Weights of a small transformer language model.
Size: 10 layers, width 256, 4 heads of 64, MLP 1024 ReLU, 10.1M parameters.
MLP neurons of a small language model. Each row is named by its layer, matrix (down: output weights) and neuron, and shows model dimensions 128-255. Each number is 128 + 24 x the weight over its row's rms, rounded and kept within 0 to 255. Numbers have three digits each.
A block is one neuron, or neurons of one layer that tend to fire together. Before each block is what it responds to, as a language model described it from the Wikipedia text at the highest values.

Responds to: Modals before bare verbs
L6.down108:115141133088120089146147157141124125188123122078136126137088145129104154126184117136129122146109143143142166127106146093146143114158112124127085156104148128114102119137076079121138138114148110123126128051099148123140143088125148128106103152150100143135090095130161084121149157114120172127152121116146106130132119137153158109122143137182099147170135101129114151108105142124095140107136

Responds to: Second number of a pair
L6.down14:127108105129128144133114127137118124129119159144139128110109096127096109100140131109096160140135118134102129139152094137114173134147131129147147166113143149126161139172136112065179087132125104109070107121111111109119115082125136146119097132119117142162109103111131095101127090119165162099113145098166130114146085131179099138105109090115140149111139120154121137130149138094123090159116

Responds to: Linking word after verbs
L2.down118:107112101082142123164124132140136170123145101154140159153123146139106172173121145106131098151143119091105152118142142087103180145129114102107138141148127161128134159115071135141156085141147081128088160139150117097149118116128091136107178125143141177127103129132141085093100156152130108144121113114141099119109123181108125111126135145173083142115157108117064130128092117130114121128167
L2.down122:145122149095153110113167130163122150116145160159140136175192189132142131125095096138175118094121151109114127122108128144079154117131153080143154125133133168135147076177127115151097162092144146094097116077120144140108141148129143124105146117117122109117115105152120148114103149137096104127107142157100117140150094136125134127132108092176160101141143114131093102126108169097139130121114
L2.down226:150147130136138119153177160102146134127159127139138131119117143134181068118137109122123152171163110131142130145076138157122119136147153108129083081139183134135091103118087102117135130139103109107122144146147124148151133159137138108135146109138137135131132110105137110134106110118162083156139111129142136148163110138120085086093117156122129125082126119132181103147130151149081125122134
L2.down285:166113134153137178146168115068147097137127128095157135116107095131084153122173127138123158139126121120100135118128148152095087162133089159123170120099159114144149124147108115095115150123107108137148155171127133152155154159087127121143151102161143151143154145080131122113131127114148136133130129149115107150151087159094157130111139127113115129088118134086134153078125118093110155096130
L2.down314:110160154161148165168140124175138105112149134193136162151169089172126183122130121164141123129107097117132147144130131110114134147123109120107116140152120146073169115104131147118170150122121137146153147136107172154130141112167118126088171073142078134119151112144121135138109142100114155121111156158160176111110114119084121139162133117120089135113127163084135098122143102120088101126147
L2.down384:160137153112129134113174145115116167071147154085163143142159145117099087132107125144128093143109112104146139121164114164080139103127110132142131108118122112115144133117146139100137144120114140098124129118120152149143143152137130140134156126125137112144137131170065132162118116103105103123100120151076134131134112115136099085158147154077163118125170105132127128108131124087138158137208
L2.down387:148167090121098092147166101116119116090147142098101132153082138131094097141157102105110149150066103096136129133103147110116099155136118072116123121148114074128158117091168144127142135166138095099109136122118147066128135119154115167143129106121079107134163141166136149136154128130133128138131137133096137148142115138148130115156150131126086128108116089132117116132141134119185134141132
L2.down501:168095156140138109132134168106127129122129111109119105113137111138150135175133157120097152137106102091118162100083139127149096136104136150140107148137110140106130131134077106152141140096116124097130094160138165131115123151122121129109102110097127136133150158126155130139151151131164130159120115109169136115122148140113145143103150147152126105101161122098163096148143127171099098147137
L2.down564:104137131130167140132145118138147135152132141132152075082090133102135176104096139164120117154103165124129149107101102151091115139097163126143113163159136092139142120146136176097111149134132126134108107056081175154127112111112123111100087133130153159088089144123165139134137133119119146105160143151105112140127150124159123113124151151121123115149132151126144142102153182163155135105116
L2.down574:123069095145180125182117062152140133098146096100149139149169136161114127134116106109135163068119142107140121187155157140128110161153136130111104144141144160123151144162108138117113079140133141143112112084159127126147112165133086158109151133139126116102163148124108114089100110112138154160158110102134150142147133140178145141138116129143148155116149135115112100059146131162125121094109
L2.down647:111134107135136118145151146101166115128120107141100129122133137149133133124139109160129144106100124122127086115097122083111187141096088131132150127119133116136131092111130141149137137111124158088150135136131087094131152128128118056118133122130203128130148118075150187127083110118135105107110116127123179126143102124131141106122150122123126148161078153089106094181152130089154143117126
L2.down659:095128133131168130122140136142160082154153111084105090164136098126106119154123108113099123098080113119093091084152140101142130173091110147123165144136130096149118127145149152130103152102138153093123127096103117131159141162176126082121112134145132149149134127133154124138121141086134144098118059114107105126141117095129151078147116137151130131170093121146115178151117135130174104142143
L2.down699:116173124112153149132111125155157129131120143168131180145094133137137136088095133186149121123121110147123126153102141108091124105088139126112112106132110135085149138141103138090129125150126172111117159104174141104143116139147152155146167149185083137138133144128118096116147144116109131136166116149150125103127106098164105129139142099141107086137097100113087128153130139092114102137104
L2.down735:079114147118140157154146137166141131114123135145113135169165152111135183140164127093151079117101105155129112133118113131170119154094100117119086146120101104104136131112099097113132076099124159172155113128130120148171082082151132133091127111135148088135122131073123109134168150146108108109125108134152097113148171168119142109150144147097137138120129131134142166110132119159133123129136
L2.down762:152083133162130132113082122123122153119153116160141121157154116117147114125179098106150145135147120131160138161145140100108125122113104146142126177127129111126086125083129111096090072100148100154146152110118126130137107097136160185092147133111098162095122163110179126126103149128124140107109101146118156138114139164129107099138117097136128136140171129147149129170143104110127099157156
L2.down859:162168144174142132148153122143137110101123112112094126123119122137135128105144104153093146134085154140132135129156109123110145137144109109120126171129108124132129114152095120104142104124109113164128126112127160164129126152104083121123148109146096152154165112144160120136146140131146130141116144114099131116157106161091141093125123119131116116156123118084162188149153116129131102115151

Responds to: Quantities and statistical statements
L2.down125:067123140183123140126118135136108166108154148132097140099168150081128161166153108113147169151130148114141141115160118131091125116101093140123129127109157115153165146084136136128107156123098131119166111118169119107130073095157080119136116132137118138100088114128119141115101117152090109150158123142122120141126146133150127157152170148129085110146118090102149116114120109120101122150094
L2.down135:130166116103171140175120110106171091173109115115133199126123114148142152123100133118130175135126121087091112128125138104118122173156133171113125121114124082161103132131153095137184114122161141100106158123151159148084158126140133136109144155152118113102113086136151111099127105173176123167133181152127096165135102133143114119145150152157100145167120110100113102125137152111109093122149
L2.down193:148110123126169143124144134135051129131134123150127117143135113170138169125174136126141135103173110133093121124137160134156139125121142098151091169161117107180096071123088095136161124115100125122115155134112120097140147114119109118146123119120111143090152146133107120096091173107141166088135124137141152106119104157077083164124127112134063139117119114101150139103171113107094130094141
L2.down223:122145133123123142166135084126138146131139160134151110082086104110161150143158163122135096088089152119118154082103106151147120099082141136144087120117073128133140113109109141181158129104123075134113155131128153083089106144106175141167138098123141130113164138147106134158134154130101105159112162118103186161126124106113142139134127136076111125127144139112157102140122112124171147136106
L2.down290:107094160167115133149122108114079151122106124136142123105168118124184108116108096166093087147135148129091132164100124146120052119140109129140115165099134130154129114156128139064110107165125118164152142147148142165096135127117135163142082151117126112139141090139103101095136158156136146097139118156159106125147109103147161139121110144129151092162105145153116089138136147100104119161143
L2.down293:122130111095148112140119093100117161083133109114137107085166170143168091115178136083129110132098161123155129139096158114110111108134129130130130110149162091133108126084137123133127111117108127146137146131131194080110121132096082130125128103170145159085084115100089092168098151108171156124116135134141148109108125091133178167110127142113105141154098127141170114126129124104089109142128
L2.down315:140093116163108131122125138120135162090164144128147152097145130094137170129081152132166125118116116074142122162166136187129143102160111164154119123132095105119162118137153112141099093084117168100134110098138128130122128112138088132130151117130111108135141109108146153142123130119086089060135129149110170095111128152099127161160165170144119136138136157111175109130089126094125123111121
L2.down320:141117132098104118137109139129106174149118102122140120136162101165144087151139171128114151072128135115135158118109135139099117099120126151128163178109109120146124114159155161087110133150098108100144131133113150129118044167117134076156157135150113186124128097168078111119091123148140138115091123150112118122107108136132146142131134122125119149105121161120112137146118152123161125094129
L2.down467:169161123125117126139115146142086139138121148116137136128127106103092122147168125125090155144132111100131143125121125116155125071139130150135125144104117131098138114167124179142099099120113122183144122166088167163098162141152085098158163148117128132107148101116161102119061121136148138151166087111148168111121099128123088150115148136144093115142154098170136146123132146115096146126119
L2.down498:108100114096135113100109118146109146108182133108104112105133138129099082117132140137126093142131145131163165131206134127166113145154189102156143145057156160152105114083123132132127194132174141156141101133131104147128128115070162135122114127112148131097147113101153130139103143167122124059118127161089138140149142114134116103156118121120171168117114154139102096144142165128101105105140
L2.down634:117120147138160193127165174151148134112151148103126125118140136070087151138105132085134089149139158063116103137099152109093119130143138139086117117121120160165170104125102145135124126090107133106157131135101133126188154128156093117114132148157098126163100106116133128136098101135107131142136116120088137125108112114094164112150099158085109133169179111116101157104138134163103124161163
L2.down732:127103131142180091168103131147136131130189162159134156125152101123137115119118144149133141154130128117155146120135158147138160115139156087109133111105105117159101166167131156108140110131122171112104121130132137133157145149125129161156137090084103105162121096124099152138165130147114155092104150138134133133141106137120126091145173140108137116117134144098115158117141092095117121154182
L2.down842:060113089156134125124170087142112152121098124095138131163127153141133134140101130140103166122133129107153119125144114159127148110160115144108102120090112155156141070137124112112142143134148154137121103118135159111117108111129102118129144171113093144086117109140157083115160114155159123136135116143165155137126151096074151096164132091114121068122094155114163106110087104174132155117116
L2.down941:082148086120112086094106093144139092125100133135149133142115112119093138121118151137094125120112167119122122108127138131129155123121124162129154170114095141131117107141143133153147172142153102120126137135182105088095170148151138112143086163129120103130129158138127142148093115127102144140143176117142135126132097132113120133173156087151160177154100141155132155142147092132140114099112
L2.down985:114132118141134143148066105113157154143144143132113121113163102108120194130197101147126108112126070130087137086164118147128121122116114109118086127129130116091104114144176106137150123147134164130137114100132156101141078102140093129097120142110134137118141164124172146114153116111118106139126116106133120132141186109097127098137123127117090115099135134163118078130126136142104113133104
L2.down1010:129148162148161108104155129165165076131125102103111121078098093121130133095101145113129127112089138149140093123149117132158128150143148125143138127086110145095141156097089067127084089114142105169127133099133117159132180145140110132146128131126148119097157136146124137139113116142092111141168145124168154107153164162116132098102138121125148146108117170122145143150138104161180124143131

Responds to: Label-value separators
L3.down360:091100115151174113179133070117164107161110116076107096164077168138101129110155165123126130121144117145162126149125119123121172107133117139131143136180128142135134102140109105130137143128153103146135151172090127132131118128131112131113128147125114130119155143135142149103146106083125100136177122159128113181121171153128156161121106120142123086095119118121179126082123103097125136136120
L3.down496:146149168096096122137150136160119156147162104139138176133187144143154152085139127084187131115102112133122122120121104140145119088133099117116123114144151166133111124157114135096089085136129133159091094148106155163057117141141123163121131151141104141128100123120137091119144178114121092096113129133156125105144106102112128141097114117093118131138125143135161156114117118120095138142126
L3.down788:117110135153153120167145125141080121137164124118137131117092094130141149085128131136101105125173132147134140078097131134081106115150052122155155129122131116133105109128088112131160158134147140150168155150156111123109105104134131175133166100134113147099151116127158129093099166110081118138111176161112084095120140129113125136129170124155129195137121146090158126114111097120125128132132
L3.down863:133166121169147149132135121143134139148162133114149137124126116148106151108094152129134146092124132128127116157130161137129114106107108120144130102123133136115164130134122138135108158108096175202109140124121120077128093117139102137144151114118105137138124100127147125165112132136125105130073138142132112151147149134108141147113077103085117082130090159112133139138109165142128164165114

Responds to: Infobox and table field separators
L6.down839:145099150159152161155140138113122060112134122089121145117075117139180109133139085133169111141128162089117170131156097128094146152133144126118161166117153122143084091144124088154148150077139175088159130131138146151146118073164096111108139119129190146126145124116152103120140142088176118132143108111145126132169056124145123085154139152125112134113157114112159059122118091146121120120138

Responds to: Separator before tallied figures
L3.down179:140121122168122084150123172126154149108140139171127088081140142115181146128122138119110104109134133101116112169089160124174102143154096150114129151101132129156140159127114134138133143150140155150139141183126104104085113155094131130137157167128138133152138130139158090149119123152141139089089104142099091164125071135161137144096099121084133139154141122094151096117135145118085157159091
L3.down390:129116138118113141123100176149082139120099167103116165131140127097126136111118053096124131111134084168141151121110095098139119121159137125156111135137123182079095120122122134178146162102112165107136126149082111074127147128105164169089180165146147170108116113112119113137116123111099139118149098136100139099106100117118145153160142094085124136132135143140136148165134114138116115130139
L3.down681:129115106114128134131109128146105160137114159101126145144117134157104145144146130110142166137127081163144163104152167135092125093116185129132154155128127148113078124138111128163111137121149084116170148163131190121114130112118134121150121143125091128142138121117133102155129108105114102099099144168156129090097136123121153075105132127121133080129151092139137104151117126163109126064127
L3.down989:149083137120115126153125119137113106120116101153159143110151124126125143113166145123106139128104136118097113088114131151102131116171142109118144117113175103143101095130118153128149124132132116084094139152119100121109143105129139116130144093127172148124143106128139115134088113163107155134115126120104145084126056099127114142113113164134106135103112126118116096093151150091119176131129

Responds to: Later word in names
L2.down33:135146110086154128143144139096144135097202144112092162097132114140133080136106145087110115113116118162156143079163130141147128144125114098152094113127083183086151121108133123151135098092127142107131142133120149141109077140115118104117122152118147143116139140122089109133118157141148138086097088137148085133095180100106129132084095120101126159154181151119121102118169093188114110111110
L2.down101:129140159098129113152139146115165147122110096115139129066132092117130104106135129158103141091107149129122134143146144090144122125091121117161165112112128097142107151129166177124142155117108120163157155136122141120122124129111155127152101139110146145093127123175144164112117142138132146147094131151117150137099126180123138114145107112122090095148122124087115120080125171113112138128110
L2.down154:144112082099171104133114107095124141154139144163151126118138116112152132153116091123152143113125130102162153099113080108140154133132119138144106121114145103112125130078126115119148207144132152171112152139153126159076144121144165112122111150120147102146110123195168116151134124118147100143163134133150130150123159107106088157157086139083111088071091113185090101096151138107094131112092
L2.down175:146104145104094116133145138116137173120114116133136120118134121158156120148133083156100134131148131111089127088121099136148148112103103159121128105132145152127170067149142106110121122111147154105111150136107101144129117095095108128095121144111156186104120123142101123091157139168089111127139145145128097125107150151113099140167071105103165134111121126141112115135068128171106104116080
L2.down229:112092132144121131125116110127092126131113148137148113140125137113177166161137113158111122085179127131127081114149147122145116130101143134160139153123109067124142159128114112102155194118138140118171110125125108147144139159133148146142094158153120120134114148106128133141157140104140155123145158130136172105115142120150169088115140127124110126150139095109126136121095159157074150145120
L2.down282:117157100109141169164146112123159096117171120126147124167108127144093139106163108100138116124099098152121123138139122104084133111129143103137155114172124093111154129119128157152121104152105127105129131178107109130120139106120085140150184091097149123141166110116151075088154102140114132147090179167144130103133114134095173115126135103143119157109109129102083130095126127119154116145119
L2.down351:054100098114099121140137092122153088115161193107092161124126120134160187127155137096112155104132134114146136097165140122099127148121122138112132142129196145130145151146162117110110146128159090144134150096138110084149151107149116157100128076137138120096180132120152163132120121139124157153121130126135130201111127140171152123138092107096124117112139153096101101116094123154165095102062
L2.down542:116166085110103128102115156097197113169132101122118130156114132161169110108123145116100134114132136130101123127101148110175169137100132142118139120138158124179137128138112132112085118107092176123125149136124117149144130163148140164146115088167164081083111093146135160121073077129115105153131156121107133179164134137061141073152112142134142143109170099111104116164145136095109107135136
L2.down569:138172125092123118114129142143148119144147116082165148128143157152092116122119129134110127116123152161139150129100109151148119098093139118188116088119126166166131150115108122156122130074126161152109139147106113136138131116157112162086133141139135096141142130111145097143175140135120097107123119153099150080103131145132119110117123113113120128145168119107135108104121116135128104101144
L2.down614:169138086097157103122139148124157105114135098140146148143149147122116107113162156129141123088127141110128116057160136156105129134147115104164140147133113090137155120101170103114140097121122108142119113146093094134134113104127146117125089081161133145141187103121110126129164110098111149132112126129128105147121137097140093130184180117090133121108106132163141127114147172138135192126110
L2.down623:141131161131130118153122068160090126133166122119125130130140121149126128117130127111095099150097145130138119095180131146123115087126134116135091114133079176127165091129148133148133113104141121082113155158119155131119116073106146129122144148136114176140139154167124105121158151130154106133059163119136072125096159097100135139107149124139118125131129149097139120157160094168134149084144
L2.down635:149159147156107099161120134086142125115123143126130109117137156152140141163103124130142077098107124085151133103122144148144099101117128117135095138103138154113108066175093139089111114106113157100118179121146122131124161154131155105130147113132148089130084109156117154145113105146144144164084142103148132110128175104119119157164176143108155104114133102112103116147110124103134124142166
L2.down769:160118125104103130128168114141157118145128144150183119081113106096145112139185157131104150076131146155119154130117151133113159116160126168131127131084090110113102087094108132114190151155134136199156156138127129105097123117128149136130122127178145154131150094143145114147104096099120152128133150157150132106091142142147088129136150126085105131123133124104141115103097143074085137139140
L2.down946:112117113103107128128116104112138145091135134132113133111132148147123132129159110166085148113140199125102109130175084118176158138114108156155107097160127093108137122139138117071145119131151106124147133148148158129105094134154086118116124118125122128145144114138114092088170124119140087093128126105109116092064183157096098128145089134088149112118133117135085104089129142191164175107080
L2.down957:144151124149166139158144118126115124138154136116157163147125167091138095148078124077147137110129132105159099088132121110139109127107140153161145102092085173134093159117148123101114126133120142150165116132117170168142131139082108170141115100140150131097095112119146133170166097098124150160112094166108109110142146151122103096145135097131103113160132144156115104127157100107123179133139
L2.down999:099148137117140149098157102095136124145136166137170114122163124170122147111149137108144131108110121144138082095085096163123072083108137172139126112076158147128143135125093125129134128120086147118137145129105092167080142108119143108117162110115148142090137117120122074122142111097121160080123154180107124118137136109109145098093121139103128174162139132144133122157131124074083125146098

Responds to: Infobox bullets; sequence adverbs
L2.down0:124139158165110140113141136140086145146107142150163159154125162125111112167108099155096097110137125114151132093145130138136156122150095132130149097110143173153082083161089150132105088097158131134116145115096100155101148154178122141114140119174136086147094094178089168173114108128138101151106106129095094103146092117112110178145102104157162133165121157107104084146135114120133083134129
L2.down232:160113163164143144099160123116068118132106127142179121117138112141106150114173062166153134117108180128131141127117121157130139102143155142156178156124136091162157111139103095175155142125163102145079122148163127120118101139127111109112145104138121114105158156113152135055134127131106133158117114128136123141125135124133093159135133080162117139127146121073120119120085140102126094099142
L2.down247:123157093169156153147139157140091083157150111104116136085129125120160133131115148089110131122116100137146164094125103109164114158128116141085139089118164121089097126125153138143185171142131134122096143144101142137127146136136162084147135095136152120129147121118132176122155152123099113139162152101118157095096143142101107110133097148121113167150127134126125139184160115126124111115124
L2.down307:173137119119140154162146152132135116164150096161143119154085107116098119127138138128141132131130113141129146137122133120129126138167146100134141130075135131159135137108205126155115109130113108172146151101114161150158141119112155119146098153104124124149117151083140098135147109147112120129103128116110134119101175145133140148183135112124120129127097085096134134156126117122103152113108
L2.down313:138154152100133125158162136119148116152121115156139170169164139130159116131102081125096146125117077135104122122125132102130134094155132127152160112097117135140081122133161143121130134117130069106093153069146130114108126067136091090126126087122141130177109076085141153150122098099152167133091117171123121165116125116142155112133121136131099137102143150200091142160102120137123153153108
L2.down337:097129107129152132128134118093150145144153119134140122158113136139112148139110109147132160117154145067176101101115152153098132124139151126112131155134109127146110129110114161123135108107134121103134119079135122105135087126156111144071116154106093086120130148101133139135139160106119142160149163184156146159147138127163140143137113097106105126145126103095090124098150118174111149115142
L2.down368:098126085103126120137104127099125148087120116167109151147173180133161174119115154126147160123106137182118099131117137145144131128108154085131105125113116137076135127149158083110150178113155170150136170129157123150141139109120131125134176149141119119117155104144106158104130144144100117139102113134128125117114124088101166088097149132165141114154162068125119092123155156159127124117157
L2.down445:132137102149124138126120119124147125068111147102092115098145107144143141121118113135104120100117152111151082132131191149113148050188133115107120106139129151124117124081122149099124118156110171126165133114144112128145155152104129074167134117135103131145134143145096105093147083140120096121119128147112136116128076092150143108118136131098159122112135153134144151136122137134166135138099
L2.down469:123113107148138106147140114113124117110121132144125118116152148154161129077141106149132118051116126108127126128136141133134119099132144154130151193104096102176097105157133141129083124111123160123136161152109118072080127125117204119142107156130156165153157120119183148156092112121104166120129146150121137160130130086098165112135130123145135096116152164102096113125109132151141155121128
L2.down512:103157146150086101140123150123099149076128129147130133125138129199136108129152140092118099149150163103120118109122121145135112172137178151109142182097110139137142120157148091122162105135117127168155129161125140146108086119134134105072119129149099147135092143170127118099139103153107086154126123124126123111142133085122172124094115144110138122177146137166121113111111112120155155142125
L2.down546:167158117146183133104135103132150151143115137134139136169152130148117141116120115126130175173107146100098121064102140151125128144108082107136137126197137098180140109120124107169094082140147096105153131118091165156133117110144134181121145145142091092111141081112100101130117128093078163115120095115111115128153129122119138101109113128120096109159131124126125131164109093137149135115133
L2.down555:154111110159117089088083122141136120136135119116123138106058101118152144123110142131101119151131159133129122095164120117164102088121148140136168176151118145150069099138141127110115110111119149128085124124118103126157152148106094166126127100102154146123120171146179160136157106098098101085129190155137105154076114169106120082116095120118103144141175097131160085127174100143163150115129
L2.down599:147100075204144126121144121165125125134120149139075108141114133149137169118159124155115131109141121105114111162122109115105159109148152102148122143144113140139113112099131111163121134097142180132115146132118091118101101147123135171086073159151104111134138119123127155107140103143112134098123111182153133121144138104164104152093152137097128102097165184100145171145133151111129131126138
L2.down944:117130123116130153128149151100080131178117158154189155156145115127126153142132126169186113136139106096094046125094120108162139155142131115159132137167092088171147129116134141155156150160149117121114099072100126136135110145196102087141110113099117097154158099155119115107116130149103114118128108122137144143136073173111080125112096130106157186089118133091097134125094126102142087076120
L2.down963:126113105125095116128125107106163162170140090146178123143155124128130162159131089117168165125130097117125179132142083109142176096158125165155148173120119122144111100123105162126147122146119121130149125088122095117136147108132134117128098123123144190137106135120136171124079123123129164154111123123138156071119143165127150082107127123108099118141133122152133122086109146116160093111108
L2.down1020:117159152081102127137136109131091127159165171156119152125140136122111114124083114148132143138132152179099121111121116146112088103099146110136089118149097144087174150132140162106144143116143136156152111149149125113131118139139118102104079113136121135107120121119143137137153129133064129116136185144175162107108135107090118158102128159111120091135116120099174130080149123118123131173132

Responds to: Surname-ending subword pieces
L3.down191:112135123141129126172119143108110136127149100135149117088127126163158152116119127125149104109132124126082150139150156152085167147143150088103145113139148175131146075154122108112105142085085116124139157139113135108135150138160121094133139121165133102134135097115128116160102107135147104135146128111145138153144147097098140114158102117138085109109104151145155084139112125079103137126102
L3.down730:139131145135149147165132126104155176172180137100114114151144095148165144126179114123170091125132130119091120140093195188103137110178111067131166149108139099116148119099118120136153127126147125110131148149142112149159137115137128111153110107114117090137109125129147136111078130185117161081109109148159163151108122187140176137148137120137105118111112156096139107101131109087111094142140
L3.down831:134126107096131120136109174091166165138086102123118133057141094099117153107150127122106122087105141123138124151173125097111163157133125128133151143102146127135129125155162110133118118099090135166126142128142167141133207136105128137129092119093152106128085095132116142101117133145124115127114161139190127149162111156146158118143112141114107127119131163121120132065145140122098152115119
L3.down953:125107134126077136116105120107145136164156111166135143114109122125123155145117147109108143117143129120132113150079111149136112138133134116133167159156163160110137111113163151164141100133121141068115186124102128161114144091096116095115158158158101173138149159146125103107147159159170137088113179150135080195103137169098108112165075125123134114123113171135137103102132074131128146115070

Responds to: Surname-internal word pieces
L6.down831:117126145143158121125086155137161136142134109110142079125098068159150134150143123129110082128109120115101083133150111146156105139109069099139123163137137127139105139144127105141141154116138148164143114146162145152136146125115156107104141071136110130081154151129122126118152109124123105122084130128163146120124142161128127117114079106184126112121108150151135098110150129116088142130165